config = dict(
    n_layer=8,
    d_model=256,
    n_head=2,
    n_kv_head=2,
    head_dim=128,
    d_mlp=704,
    vocab_size=2048,
    activation='geglu',
    norm='rmsnorm',
    norm_place='peri',
    norm_eps=1e-06,
    positions='rope',
    rope_base=10000.0,
    rope_fraction=1.0,
    qk_norm=False,
    attn_scale=0.0884,
    bias='none',
    tie_embeddings=True,
    parallel_block=False,
    extras=['capped logits'],
    init='normal',
    init_std_qkv=0.0332,
    init_std_o=0.00829,
    init_std_up=0.0332,
    init_std_down=0.005,
    init_out_by_depth=True,
    optimizer='adamw',
    lr=0.00103,
    beta1=0.9,
    beta2=0.99,
    weight_decay=0.41,
    lr_head=0.00543,
    grad_clip=1.0,
    warmup_steps=510,
    schedule='wsd',
    decay_fraction=1.0,
    decay_shape='linear',
    final_lr_fraction=0.0,
    batch_tokens=[16384, 32768, 65536, 131072],
    seq_len=512,
    doc_mask=True,
    train_tokens=190200000,
    steps=3785,
    dataset='wikipedia_en',
)
MLP neurons of a small language model. Each row is named by its layer, matrix (gate and up: input weights) and neuron, and shows model dimensions 0-255. Each number is 500 + 25 x the weight over its row's rms, rounded and kept within 0 to 999. Numbers have three digits each. A neuron's up and down rows have the sign that makes its largest values positive.
After each neuron's rows, "fires on" lists the tokens most often at its 100 highest values on Wikipedia text that the model never trained on.

L2.gate224:520487482501483515525481547507500461498524500513507519480499533526461504523527466481500513486487528464471521472491561526508484486487509520505492479517495480544469497487521466528509534522486499523497486488501523493476476531490465463490480515478533511548481518503497516534479511457510501538493504487483501465491494516535503514494488500465534496505497557498555492501511504455489489483498518502496523460474517549502477514433458505465540500496496523477517495539496485498516548497525485486510499441515516491462522492465497445466531472482488500483445498472491490494444494511527515508520467510515476464543535429519471503472501444502479486498502497540456482456499513498506484491527504483500510480454496448498490436459489512485463474509502540522488462487473533504452476529522534
L2.up224:472498504489477527546478487544488471459443513541500494501498524472503509500503485464520483475510476471463477502510513510473568469482542512532510486486462539496472467474488504475477474539470476493512539500531483532479498485471537505465479548485493517531499502520495509494514485477534512521514505512449469509518532503517523516551529522478495544495457515476546450499525478466517464513489523471494541494512500514507505500443515558488464436470520485505533471543459498470499483474512511514508510500509504479530485552507483480474535555516479502512496504521522499503513513489481491487522523487471528524552523476524516557505482494519486504503539534494507480473484514488522499446533473463512529497494502480497446505523479527488531507513531476475489486439495500478491476515493494
fires on: "n", "ul", " |", " ", " the"

L2.gate320:516478497517504518526469490510533477502468495482502503513514513480493500486482496536503482507484533522478515492498477540455525490502522484510517498485522516526516506532468515536499557534478523493479496492506480536480503486488512503476488487474506492554478485452517504427499452518512551473507451519482543487486510510494488522522516520537532471514489493494541497554517523479476515451465482494469482483549484528463517452527485495498553478466451559497503480508526520536529521481491536491475524525512471555519445536535487533490467511524527508470502506463477509477507508541512508497526521513512497513478478506564526487504484503483484502461500524480499542471483525526547484506476521486498497485491536517465435545480553489498491498510491528534515527479530492517530481496464488
L2.up320:498495558504450477488494510511515501503485546518551478510529487437502526545520472532500502493545482433543559491526491508475521479501516556515516536508517448447498441461494466465527486479504491512483520449501488490528500560541507516503498522463494522560482523530492510502534509490474499522504521474499513474504507486506482504536532480500515531448495497492458509503501532531494511486462530489512478508514520485499494511461484507485502540530490483493514495507513450480527524493519486500540493524506495513438526525499522493528479507499502478498475538514521517490505518514492498551543469489491540493465490465491540498521518500517510511488469475470528527488522462494509506517488496545458520471496486480488468525480529502474498457456518473486477452528497505498512553502491486
fires on: " |"

L2.gate550:496512519460465476468455477480490501489466482471524477480481471539519467514453514482481484489476477496486489461512503520460482506510512528482482503464468543535505515535504492526513457480508494504526495471534476523490524526520524480493521518514482488541499525570459551521503533461468483518476528537480443503515464483501488501499509452511545523495482490479480482497483516529481472541530550436467484502494511489499524455502529472522493450554530512524488523516516507516503491521489492534524510497503490431507533464487479501482552464516511515446519523497511568484479504487501501513512464462523498532451488517471504535502488485519521505512504511517512497472489512532534523485490492501504490503521487510500483490568515500465507544524494500503519490538495491522535460505501539
L2.up550:498487518520471473486499478497496509509517487500511549477483492495413504508498476468507504503495539509534566486516476532537484546450511448476511489501491476495504523501481506494471454523509470478547524478481503514482484472574496505502498511498554469481491464488488506486548523475506529468500454486510508472500530509473514472443500523496501500439498488536502507488508494524504504468473495494509476523511490518500479508492536546512481522527501519506475514521498505509533474561515487519482503492505539513517534482511500466513476486503504461497528507523483546501538512496464470507483494487520486515482494482515489515496484507509492470506543489499465473585499469497513476488502477497499536512518520545471547474535432486477468494512509495485450508495412478522482489476536490
fires on: " ", "ri"

L2.gate504:499520481503482523493543446500467535507510484480549529471501473493509516552497512520550499515521466495511497495514476533477507494494474515502515505532467497504479518497459494482527492440465552470490539496470532435494499521510465517487489528511528460557503464488509504500459501523501436552483529532516489570499533469502479481497486506484482533572468529453505475496507502521466494483556513505527484494475500489533484516465498518497513490503506494487527496486510483478531518517463465512490474490500508487539492471486502510515533546539505479452517525502522452478532482515446498500473486458521504505476502474522510488486491491496524523513535514472504522535501454518482496524514500538480562489511466469505495453452480499491494513478478482491500479486484538525538508501502511
L2.up504:479524493516465484512520470478509482455494507480505510460486504478513518483481508528489527499538515526512519470495448535464563511463496526526465485517491481460505479488509507510475471450509525482495538461453518528493473460514506510531495516455529461534472461501504517520511483481469498498508488522496432520520474502458495504534487493452494440478516517466500483514542500463543517474483539446481496459489460502473531469482491515482469507495497530456512448509514494444475501497527518497505488526493487486543488494539502496484491492503535520503489516554505485467496532460514480507478502481501517513480481496484502490486462484469470490506490448523543534481501503491484473467484526511518520455485510510455469515482449534471501505497523489513446499507529470500536471502487552
fires on: "%", "o", "al", " and", "."

L2.gate325:526512472492509491519455461498489525494456508481482499501473471530490499506535532510503492520494475498541468535523464507493482494496471519524513499465485533563504511475437499506547473482475490521556499480478469520540534512515477474548517550530536493499507503535506477501501542445476438497518537479520547507512497533481501477506494488475521510503518491495485496523495457477472501509527493561483490478478539493541519518488471529485486496491498464530509528479522525463542510506448497478503454520479481501511505485480482482438502477496460495501490536544491525465481492467503521487552549505499527512510556479499531505533479486513482515479517473453500474508488489483492513533534483485465523531497488477501483481517503524499528491553465497483491508473483504523551489480523461
L2.up325:507536490513487537525442495481510505493530574490537483522470518511509523479514482515455505502528509500507484486504501451452507498482485435539497538499535503468500488491489479534497471465492460538515502476486454499505496489548506532543497479480557472494548496471466479503482508479516491481522457476479514517506538519504470533521518554486506516481542455507474491486528524494494512474523497472485463503480495531467491487455497518517455521468495518499457460482535513503528554512488535469509466520497492468497486503491483504513525526500502434531475465569489479515486499497499534524517501491518521484517524478496482486456498477510499465484519498494507494538497492461512474515499513497498484533463513455473517494482513497519500513475500502500490504498451503556481431541540493
fires on: " in", " ", " can", " take", " kill", " named"

L2.gate677:505505532523471444523530500523515526551496462483514481536481503506450488523513529522524508508569484479513473518482506472497490484510470550535552494537497484547465516454515487483502512476516507503526502460477508494490490499530486451539522467487548530503528503495535501513531500511509504524451523503509499534523482477524523484509458506502493531496483544514524492502485536535482500525496521509489484457480485541491473454508461496495473517498511518477509506603482499583519493500507468525524526477493469516519509459473511500507508434500488496499494535515495514444515520500478470498519456517462479449526499496489508491539467472497466453501497535542484485471465510489492506485517502514485484506498496489504485467470490491485501506556486500475481488507511492512526481474510503
L2.up677:517520521532509497496528469527464524477523491480456488473477435516522498510463543501421505514532537513513492469560479527503489526482498452522549520523468501500500501482542530507533522465488518486495541465514534489487530492512508494506553506517513492530532474500466496496484511554515480487506489511531486513508511537485500520499478536496543452484524475518486475493537510517513551471484504507525494511520530533533521516488504516470518541516520507496512494501494475529502516466486551518487497493561522494505499477508515504554511522477513565498537553546506503506480486488532508488507533498459478540496502545510513490506532504529504522469529496475506470470561523539479516500495546508516499468505502490466496521523503519501487493510479497554469523477445495502500490496502552
fires on: "ho", "w", "udi", "we", "li"

L2.gate75:480506467525509506506544489466504524463523468551511484530488518501508493490493468526454533522492508510461488455510506536477493522531531517498530469518517475462465482485501504489485513504490515509509510484502559475527552531511510504455487477542511500528540430473478516522437519480537488494459465482488473493469503507483479463511495498496494499546506516489531509500481495499507448469492487455469488479497525527482522540457510513545491522512543489487485515526483506509488518538485486489523484485439523489509466521548503473530509544523525517542489518504515451527512501555478514514478472484486495499493514502484499522539458475503494501483505516469515492534533479514513501487548544482473481507501471504486487506476511512473561511449504494574468475490516502528507514497511551
L2.up75:524493448534508485515511510482473530517489479486484519516488506488442520482514549500505478453504504497502491520508453550515491532549463541519513520505487497489441507492473533515487499491472508460500474493493505524497531470494485526490482506538527519454574501529513504494484486489474520480491522484540536506471532505564499490478538457513512531528504503506459532534522494542476471437493490506511481472543484486516538473524504477476507508484474503510490547528484513538515519484510518531504481513480543515490514535494496471493474479505483487510509489463533474522468476501472454470486499473494486472486526492540499493557489510481516551515487511474501480469530503480550512476511500479530486481441527515481466496512576514495492464500497467500485535494541501499493506464469538
fires on: ","

L2.gate697:479446540514474470496477492494535475533547512474495531538547534535499512513459499503514467468485549509504510503512507544464496524521493495466462491552473527530466560471489500507550514485475495513496488548530498517491472532484504524463468527543462523498480454502519492483495463475485470499480539456495482506507527513478487506528513481496488499490459486485509532511522498527453503515461488498498490480545545461494477471500519498463495545566501496486515508562534498506503561500497501502520499519532472491485502474488482479487505485500540530483493499457493501518479480534503471493498496517525499508458485466540524491533496500486459525487498510464536521469483499502468534508537499499568495482479517504526441485498469477521496520490484505471524496502532550472489517493517512
L2.up697:501548504489503494524461502477474498513509514566518486549515480462526506491519517509507536521495472512465513464518482473513510493478514489507501527495493469555507449489535490452484455504494513472438502470481520497513513553458494455507497515498496516504475479496521521476463475454508481497497493512479482452474522524484478471513470500501463484540505470511489460483515526520522517493482506487494530488500541485533478476503511501499544507450508526472516541514498510488504515490478503514523518522503499501532497445545484502499517473544551449488509518467487463469497520492482491534442476488502549490489442503460508502458491475483497519504513477408486519473471516527535500517534447480496518471480525508469512504509531518539504513495524446480496476486490523513484539487512505
fires on: " |", "\n", "la", "s", "ul"

L2.gate113:523535458479545481493490451496498494515545524507485486513515470474532525504489484465511516513431472536476492469497469506520493459546501540502514459575504496506476505489513536495490485510491483479491478484468537502479530507509523508481502507508484511556504467503476508498481489496491452512445536458490498500513494496499500464492454453483468522521485512483521496498496500461487511540482508510479532478526511491478531486486493469490496492492501486495474544503500504526497520499512476515494506476497503502513513464542518473492515508495501535457478506500536496505502455480519485524518507470557552471523528469508465460485526515478499506511505559556547481532508458545500505517483557538552460491567505490507441444508490489495504501504484511539532520481543505515502494526523502
L2.up113:477489555504501523477476471507478480441508471514482503456488490497523507500540491511509493496488506476495478493505457535464531492524524481498475478496520511503465490459527491501515465477488454519502521495545477525512496486469513506520471483466513481503520493541494524520511504477463535492518549531527530502513493460465498492505520520504478464463508520515483461523452533537502523500464541494513518527516542463504512479530544507521522460522496521511502510534484484487505496532493521515507463512532510529452472536501520444463506509499519473479524547483470485487493521490492507490529477476502496502471475485520476514555468534472532496502455509473513552500489517512510491484487438561535515467525542506524505478550459521441517474507473483501487462532491496444499498533457512
fires on: " M", " Com", " Park", " Pi", " Pla", " V"

L2.gate655:455449472559454498511486494471506479506519455502479499542510540482495454544521481529516508508511483524507518510511516501487542502468505562552522448509491525474522456454473482504477524497502517534509518537498516474460484527513510484531521458522490498504502485492477512523515514511476465493518518515523487525506508482552489475520495504464475483504500505523511476445508482477466496504552520508509478421514486545541519527516474522508554484492504501459482449480498492526471492507502519516498475501526482471480471477503490473496491509519475422513557484513497467503482515484476510519510521480497531460517554472553486517518511485493509444500499560502524513483498490523507549529460521514492538499505488485498515493482501511519471493481476464518504500487483497527541493480486483
L2.up655:514449505490481521500507496502521486486528512482481473485491502505475503478468482516491530489525520506509551544547470473493458498473521511584494501488493508472486487466478477518497499551475495526514455454476497478514511510502532532464546512449488515498487523510516501501497501496469537448521458509507511482531512484521489516506524486459484551510471502529509502469510449523472513486507479499483503490525474488484491490499532530475497460521455439502485519471494499508513477519501539524504494559490536553516514533486527467478478495525494529575508520490482511472504556488448482516465493476468505473503509520533508486462481507535492521461533532482531484513506462516492515465547513512542497510506519515495526477481532506519441473457473488519504514493532519514468499487534482
fires on: " up", ".", "d", "m", "ri", " It"

L2.gate411:501504535526500476535507512498519486505425503526479517459522513508503505482502486513493495527473513469517523485491515488481502484504460491476518504500503474488500507500482522475514519497450487467455532510512505496514534501453511464483494450489496492487479518490521436541503521455527477520472499503523477496563417497469493516542532495471449504547517535514519488470507515505538501487529508523478515539492502512447482529481524491477543449460529526542510523484531548491518530503486439510476489439464520504465516457518461478523469475507532543485486476505495523516520537534498516489483482475497531515522536517492499472489535492484488505522494516505488474516518486487497472548482492506493497497514483543518524512504490511480534421498473493545521481516474500524505505487517496
L2.up411:512518443552504509466488472516495515456494476464495503453536470517497471498449505520523465497494516446502500499486512553514499503507468470507556461500499444468499534458480521470484527501525540503486504547528530516484461526515517501523525475471478513520528500506496483469469463480476502487495494443459505508488504454489469465499531494484503489484512502505464514529481473496480533481501487531491457499466526492536498465541515504446534489503458502514514463469504480505496523482520487510462509485517501550539454557477510507482522524465494489512522501486500518484528533528524476442513491518463517513491503490502511492485521510484467571460496512505466464513527518523513541505517515499528480513496495497538484488453471496525464492477471500484488493494535460544488500516507476
fires on: "s", "D", "vol"

L2.gate435:526512456509498548504485472495535519509502507493464477558534516471507512500537461502499520531511522462474540485512502505512520475486484517488516534465533507462476525496489494522501539499474452497515516453567511497476506525501524562521448529502486523551505503496495468498445523478500471540475468523495498516495532512532477475522485495506466488485512492551541540503560494506477498502495512524461473500480495473522492465489477556478518472497453517465547481495487494522465509516512464497526502450509524496497517512484522496511517499494504518510471517533503515486495513534494521542504511514477522461524542495512512501510485450485480513481503516510473481480493491496473491462519463480503552520468483488534527509504543547558504483531511478509506538525510533476476488462564497
L2.up435:487504495545490508510478470508501507504520514511486451496500546548494496502499494531452501470520481494532524532465483512484508442521455498463464497479516521471487528485525536499501486505476521474500504528501544490446515494491521530526499544494542530511523488464526485490510517506500491508543485501504510481529522450531558466501519524544512532507475522502502512526496525493507412526496475505509466479505514471490457490496476485499506502463489532517477527470549445518444494426505503478486497536539491494524489518538502471471476487524477471475496435553471487495501495504483452496472509515508491462517485479470495490496504560511538518487516492541505500560497444501488478518499521499513467541494481489483497481483516516506539481499505459484482506510544511491508515503507487
fires on: "s", ".", "ed", "ing", " S", "-"

L2.gate457:566516487481515514519504460473540506499496509571496529488486515497459483512495482492467462534482535499542512530498479522522505473512481501453472501478489522514503530463532485585519495482526499475507522460516522514522502543459516525486464499493491513493522526538498512504485499506518468512485512536478501504471487507532494511535455513494502490539515506485512444516516501513493491515500513482478447522474465486485494502522499497483519508522523514510509476543522465541504528503510482494501473524497491500519503483484510460510494493436506471480477470468525489501512488506496488506495482475456493432523487512505541478559528517468535502474457484493504491476526512493448476480543437489522503520448531534551461511512511546519495516462494497492489498520436499537504555510505493
L2.up457:529486511466523519476509420546530478457508491484469472549509561499483473490523459529529487502527465474487523487484503536518510525479509486498425514522500493498492496506489527517461512496476504489559501524470473516476501484466511490440513495490518521530518517477456495547503479491535456478470504488477499534494522515520466517524505547490493538511475497484498517503514513499449535484493469460515463523514512446537532462489512475475481482481494521516503531535509500537444552459514487498494532518499511491483503540493517470505528488508478501475497534483489464486519505532526476501471511501531518530494474510513540505506528499547547518452534510523505531503540499512514517489503475490490460461473494536495451490518488518494472502506481488498489491509499544499503493504548545
fires on: " con", " pro", " Con", "-", "la", "ut"

L2.gate134:501501511483555525486462501526521469516478479525475505493499521509474468504553521509487525518508541575470499487533503488473491479512493510533503516546481536568494526473487509505521467500489491464493511469430495497497494490479481509476533492451512491524477493520518472518451502483458500508474493533488506504508474536518503483558521535519503484552518506505538501520474492481510533485459526482505478459534490497483560494510512505508514490485521547457479472501470493484473524509476540480517548521484495496496556542495491458507527528489509509469503470429496476527511507485493498492493488501488486479489485513482501497512494486470489484460451530467473535513496484498531546482492482475506472497495505548480425503500509530485463503507482479510536489497536513498460468504527449
L2.up134:502501502438514513502487508477500505515489492513460485504511512465447503503495487474543495472490456505469500513481509501516494500528496452496496540492492534510516557515505538543480528454510490504457444487448472517474563491483471497526537523554518447485493471496529497504484502487504486541500474488514497533499535494512464510524512458499473513456509468474517500533525519499465449521464458476454516489520517497493480514502445487512510533505447510514522520496491479546465541498507507534509471504457510537527508501500494476494521493503452505460521484499538507529493512509505517474538506482544509483489528499439504543488474477516523499468485488497540473499491513528442530555507504464482490528523514476444517480513460525516504499467494490517513539506516498516498475525495518
fires on: " 2", " City", " Town", " State", " 4", " 3"

L2.gate232:521510472529515523478477508542504484486505517499508530526538532513464517551503493545530512475501511473509510501535536509466473495444524505528475448544458450489506502475468476502543491503474465516477547499475525436521521528474566494486500503494498475517523497486482544490466505530498470536488482482507533504493532550479497459498489506490480510516523507494495477471504441470537507491524527516525502478474500523502515524474523509488531511508526509471483432498502500494479503486514507542553507454498488491481527526492516508488483498526503462497517510539468518506526518531479527471512526499476497503516561512501546560506485494494463499497495545486537541540468446514493512486465535537515470498524480496480478473464521545493484498504468500520496465492490521494526521511524511
L2.up232:491547518498478513484527468482520509498503483472531465444512474528496497545527511522507520503495503523504490535529490492498481462505531474444538475520494454518499470473492501478482495493467519458500494487493579524525504536520486523497528500487473539526472469474496477476508470486504477474501537457487493463479552470506492463501509526470514478454519495499524537514506480484531536475522525500495512521508516475483499478513469500443485546487516528488486492494462482467545474545522515519503453481500462478486449479497502501515506490501495555497523553549513512462455496511489494515493494483479492479508503497520490522478493549536521477493516538511519521511502475517451499496520504502523500555524524493464451517497465495500509459551451474496445470514482475538483472489491493
fires on: ".", "S"

L2.gate104:496518534487471496467468501492499515540508472491490568463479506473506517516548490534500497498461478518482488464523544506511469522528509523478545463452487514529507530514502536497527474450534507565467519520592480495530497510495479492533510477489540493511529488536530489490483517505470478509505489479473495502506484533482519521505483486500459492511492489457480504489516493513512493466485546469511474523527508473514509497489484508486549526553515472551473564507514468442504475537469529505510443516524524508485524514472482449489488463492508462477493500529502487481473511493454508492524459475528502522492506444497496503499477475513468505510482506500467520467515470530495488541450527497484498524492451511497480486525536506474492527526486517497490481529511491536524502525508507
L2.up104:451462516524491511508537477495484516471515479491481499485520494502472545508539501506512453511487534484538460505504511529536496454526511473510516516444455499475497525520507440546499470536514483476493541502524497526540552461522478457543507515493530510514497516482550495527511516509524508478458504457516487508524482520471488498488550502527489500536529443522478521495485493461465486530511563523504476483509487498478487482500524494519516493532524507513474518539476524493485449449494512506527511527498537497519514521497518419522466477477518509527436517511479505524476498488475469492486502480476491494464445501521505468531471498508495466484487480528505501516500487478511492518489498542516492541451524512558459484518514516507502482531474496529500499522485536535511516508504503
fires on: "y", "o", "ure", "ur", " ", "ent"

L2.gate60:566500479481508529472517509511545534521472505555518489498508484494498494510506502478546484543493473515495460486513529489465516517490514443518519471531490521489512535449494528510524470478520483510520563516504502521487486514506518515516538508498495481520520485511523463457464502481510424542479478533515477498515509499513473433469504515507524486510498490497585474491531483495497515495534523502510499484501542493509488526460468538430487461477488487491483463468493495487456530473501465499528483473492499481480510496491461478524537525464490505518504519514499458491518479530558505483542522502487477467497520516461521481486465421518482513468495534513484515494466494542473523548489512499526465503516490485492496501487537513505508450499514507515492524486476515502498491493532513
L2.up60:513519446486510485497503509472458524500481524495491519502554508515513535487493469501511456504513533476479497498508504507474471483505509503496469511510473547545503484498532511497506487456485495470454490505511532454502503512495471543483522478493499513511524428495539483435487444474480521473507476471550499456467526519540504483485498556475518537503488541521523483477501518492498487490524458482555528510500476455522481496476499535466431507451500515472502484486500535477484509531500488510507518523525502462490523472502489531484493481503496499536493497541499464498497486507493502533479520518515535517440480476518506452524486452505504468487495517545530549469467487504479513514498547525518497532488536504541490524459516488508525467482533488521544513454522523496502515529478477
fires on: " West", " South", " Port", "S", " North", " former"

L2.gate118:507480532509460519510474492496490458495528480517535532477487545512508500476486482514506505500529489508529532459504470497508450495517497510480505464531458509486546526500496493509481504479513467491530533513488513497526521515496524500516455508513478476552506499516466505502508550477499535533533566460514466504501457516494502502494470466520502482522509469504546468502475461472544476500522503508515471496482508525506461532456492510510495532515510481522490513492490526492504540514461485512487515536468460492531480445506518452496541416509493517483528522504511517495507505508521484450502551522474482530530503455544483494478512528487478493528527495496520519490512464504510463495461500508501567519490496535463465466526484451479513508510457500464467532505499474535536458459520501
L2.up118:498504477535501519497511503516505518550515553483509510564527527491502488512501503475495506427486512477543473454522480500487513471546486521497461521462517490484500487512496491500536539498525497499471456508522464524484479515466512528504515522484500483511478534496520477515487486571505511534470530534483497506436497459481469519499575486513510488495517558494502529511480508511484523477465474492561486475486501525489506516510492488545518508501472514550500476487480507506520505471526465510486475517475473491493512530494505536482489520494470517505517490477523508499502505493503538469530525512506527470501516488467512505514485503475545470508472492501487559495513499505486543543491504513490515473509518534505511522452496468534519489537498480445507519506407517505503504423492453
fires on: "ro", "–", "ha", "k"

L2.gate249:550486478485491500542448464473500496523523519529474494517519483467472506513499480483489465521498477534477556510504491480488460483475518505493512509505477496501453537543445551531489511473462510498527530478474490489495458512473527524471475481486519512538510522462546509485491489518511510476456472498492530489467499510492503499533495480508510469526511544506531482518456484509461486476488489510463442521533497502496563456501509539533502502476505498531478483553488509504501548488487497505485476512557507493516532519504503504534510500466554509466483491473514547508489515540478499499505491500491453499502471474577505470522511493506458503502510459502477566503497496480520510501484507479528478466498514490513442518462492461466481505518437511527545487520517521493496484498478481
L2.up249:500512526495471488496498510508547513551487512545521516511516513508522479481519464527464498561477541461489533506531486465508549461536507531483519528519498468494514465503463524517523537516517510509453476435534556482512477580485507487503509480519527511533475516487484526460528512486466501502509503520465512461507494488538508505520475462507485482505486511494511498522494494548521519507501526486481504509514521529468480540467508523450509504508517492482460481486509452518541514509493507522557473562517487497485479524523466493469471461509532481535468514488517535531475511538510528557500463489466517453495505515514482542479538535510510490471521487471528513485516457474503459448479480517489502503510506505487490513501503502488492493452475509470501480502463501520498536513507519
fires on: " |"

L2.gate376:490497478512500459483538496497527506469488472490520532527557482499497529508490525540509508525468537514505508501564551466533491479468497497463481482480528507493496524490526459507539484485496490482501542496533493516510499523509488500468503502547503506535492497543485536522537513480497493493503546480560476470507498507496461496496477513457477520514508543502501460514519474508525491485474553554474520530474514514524502503520506489471513503496517506474491474523499518529530519559436476526518505515483532473495498542513470545545492502484519506517464456479514513498488470521490506479494479501498472500472492464488553490495445487501474505485492517458478551485471447499475529509476474483509567512583507493483519488495503504461519517471517471465514511513485530481491533476462492
L2.up376:536465502525472511519529461508457494464519517493517471476494488521480509470490502498493477450470505503493496492552522504508514481537481516489512496547468492517490460456497507467473487485468472467518529501472523521525491526525489498469550498519503517517509491509517492514526485498533505508497524556487484506477434461490467532528535455551502496479539552484484506511508467533524512464494517528521509518466494535472511499524478503460503474475512527515511486503503502523490485517490470497470511512507491498533492494455502519550481518471485523521539475496519522476479511498474427454487540497476497482552465520454492479467479546483509463506490524486545486520523495513482529477485552528532524477543489537497496494510533485515541508454483497476535482508445492514463539465487483
fires on: "S", "C", "M", "A", "E"

L2.gate542:547523523553506532512481498465500516489519503534454504487488463513500507465534470490445460516513547488522508477478474564516499534503503490525516499498511508511508445489470536487513539512493455512544489473521467482469547505480510546505493507475567497499515496497514483484500469534538493568518509473506517525472466505512527490487492496511490515475479511452525514499500486526477501470535511484533506520460497503492477487532521440553518499558503495490489480501520461494522512506489472522512505477486509503526478510491488467487487449514500492463532499485457482524470538474509511476513502506464500449523524458484452531497444500482504507468513546519541515509505506518506454524505510524499500485544455530517481456519479473476493489509467485479501496502541473499524492520538527
L2.up542:529494498506537537542511490461514460526487539494463481538522512475533475461488504515467510531452490540486535492516474488502512504522488449510478538519497511446499493482485499524529495492514502515509467489506500457510514471501501531528495489508546463558540463519460491509503520528473481509522518508558483505499482481502472478509488483520518507507529536483476501502485442492510513454510449508521515506492527496452498525539504482476539506456522527505521482503473514482478538480503476514488526511486489508498499506516533506537541505478494474466498485497500523452510482518496503497491506488535514524525494484511512517509551495477511526552524530494476486486478474504534497530549465479501509507502486455444491563526500474539492475541494458505500462440519472486474487447535442
fires on: "ro", "fin"

L2.gate115:500541495496501486525496505447464443519542550493500479493480499482519507484480476487485480520507486492487548537496454437520497514488468509489528539500503488517451510525512533502462521480487458468490515544491532478494501545495476550484505450491504500498490484453525488492490522456441463530471499513487501525489514557478473494553487531500454488506562527462533532487530501477503500505499526464512487484505499474490516543495505514449512476527489489493473488544501480521505501536500503515492467445530473510476508501505487506484491492470490501522427466506513478503506532509476518546503459490527532490487525526514500489506491480487469494489496503516451466489489485539523510509524477490457494505524482510510507476474481534457511506505493544496498459487524517561483495559505517
L2.up115:485463532493490506497494507519506477486487499463482490456518525482474499493528492536492505514503443498511534523460487525523538501504467521538530487547499465441504501461465518504488478509526479482547533507512499450463498495502496514512509464473540467528548478517441495540475529463491507469521496436477454549505565527519516508487483546472490477499516461522484469490483515501526465493530508488522515465473467476525425485526541492491515485505504484526509484509529495500506525471487486450476524506481507504508541508479502519507504472503505508496496470514472479515496520510512463510472508489498512506539534508508528500533487494509500495518520485515501495511517494479501455483467535534495457454467462514481513478550489523516473443512491488459467484495510481458497493497455553
fires on: "-", "s"

L2.gate541:527492507492487531502511521490492495548509516515460506464461493496547526499538519516487485537496470448496551494481492450492500507526443522486491501523524519499502502457530509515509512472503477496491492490525469454520478538463489526479519475460540443532533500493502472516477545493516498540488545514500457485491476546517522505506462477477466483506505489493524519504498479510498559531473526497490493493476504566523481526494473534476496483517524523445487493519529479496538528434501479503475471476509544495470490495464467488514502492505519459487504507525477498533519505499488513513546549488502497452542517496497519482462498485482456539491484476478504474491506501503537519497513482530546479528529451505510468464478504502472494514540494503491544452491439504481477515469510505
L2.up541:480471480476517509498495516477503474496535498445465473470516486489525490482533580506472469516488467485492484529466529473465515528506482507471479512515501478475484503537511542526465480459478479518500482488472481468478563488501498518467510473452475482474463512501482470528476515475510516527517510495507489502491464504536534524506478485504447490497494512482472550543508523498518531545523473477493494518481486514480532547532526527526514507531478497507517446505523492509493523507504484438429487484478523524500524508496519536506494486471480507458495494530505494487536519517542499477504504541549463517523509521454525522522474470490450531511507494481513500510531515514459484537541528486519471524513473490489478482516493495509421517512502506511528487457517509461500452480507510
fires on: "re", "op", "ular", "or", "ro"

L2.gate426:492519488549495494489528463490501499469499481548475502462493475511524496519487510477478469487504513472527532470519507467507489517541480538491506486513480478505467505479525523483502500478486535493479489520541517477461504531452526500507537531491448481486473487512468528477504477537473494564494478525525504510531487502492469469490470503486493511562524529472523473526526530473513491505509528480518489501469494478532529461478492534552445487497508496472463511535534517502504505492469519496513490500503499478527531480515455509485452495469510520522473469538504502513523518500448486525464447488510514482504485534467487535500481502476485507475476528564477470537502497526459474503523503467498459499546487473489507445443457517511505490478482531500475434493537484540485470509512531
L2.up426:453475530475491502510503551497515537470477501512477488519490487456528478505526493546539458463504479444529475476504521510509524501519528482525503513488511500512484475490489508522492458519504491488529473592458504492505509512510517478467536498483525474475481498510498494524508498514495482509516503476509547501467508479532507498465498478465502528507488482525504537477481506511505481537550483458459511489568488482471474464529493462504509490485570497507524459480527493478490464508541536489542484486529474493495471548484504457488488511480483517463510509444507496561505533496483552556503504508547523490524505490506526484506500485563496473475486517504491475486474514473474488482503479509505541531494517487507530512499453453484520531531490459520504510497522465472533523483514508
fires on: ",", "se", " while", "field", ".", "s"

L2.gate450:550494532528456481479505500494536493524500468525514500496537506523498502500518492503478509524457479474502538490534483499478493535490484557495496512513504464479473528480525511490503517490478510505449543482545573449509493512480466467461490456482510464515446504494505502502498541458494496560495533528492506461441426546512500505490467512512488470553526552498485445492514513496482505488481541503483467505471492491526489524489508515465493481519501501526528520553482501530492516540493513485511498475465504511530488458483477476522463445529498501508464516523517461520484549499492500515469480528478506489518543484463503497499506511509502508505495548491502452512496500543492459515505467482493497509500492516483514472507480549491469532477487539522523461499485519505487486518538526
L2.up450:441477466478502502471498475501488502484504491501525457477474491492502536505482475514496496502504500498524505525474535513490526494513478504511497492507520507477483500466532532444494457504495491556522510463534509467478519489501502536500467515447510502493471469504475518499528499510505530515498473490492531527522519511528521490524503513532512447429493505499510501566521536507512503488531510497514508448520462478537468489524513481531572453487505558499542572510495506472457514474506527517469493500511501489544460506530498494527477483478481501531484499548494513483505512512450452485493459507513480466474538460534508520496500469499515462532495471592501471490528526509505474515501495493496501478466489486503487487497481456464495493495498505509473474498546450513501486544519505
fires on: "|", "-", " "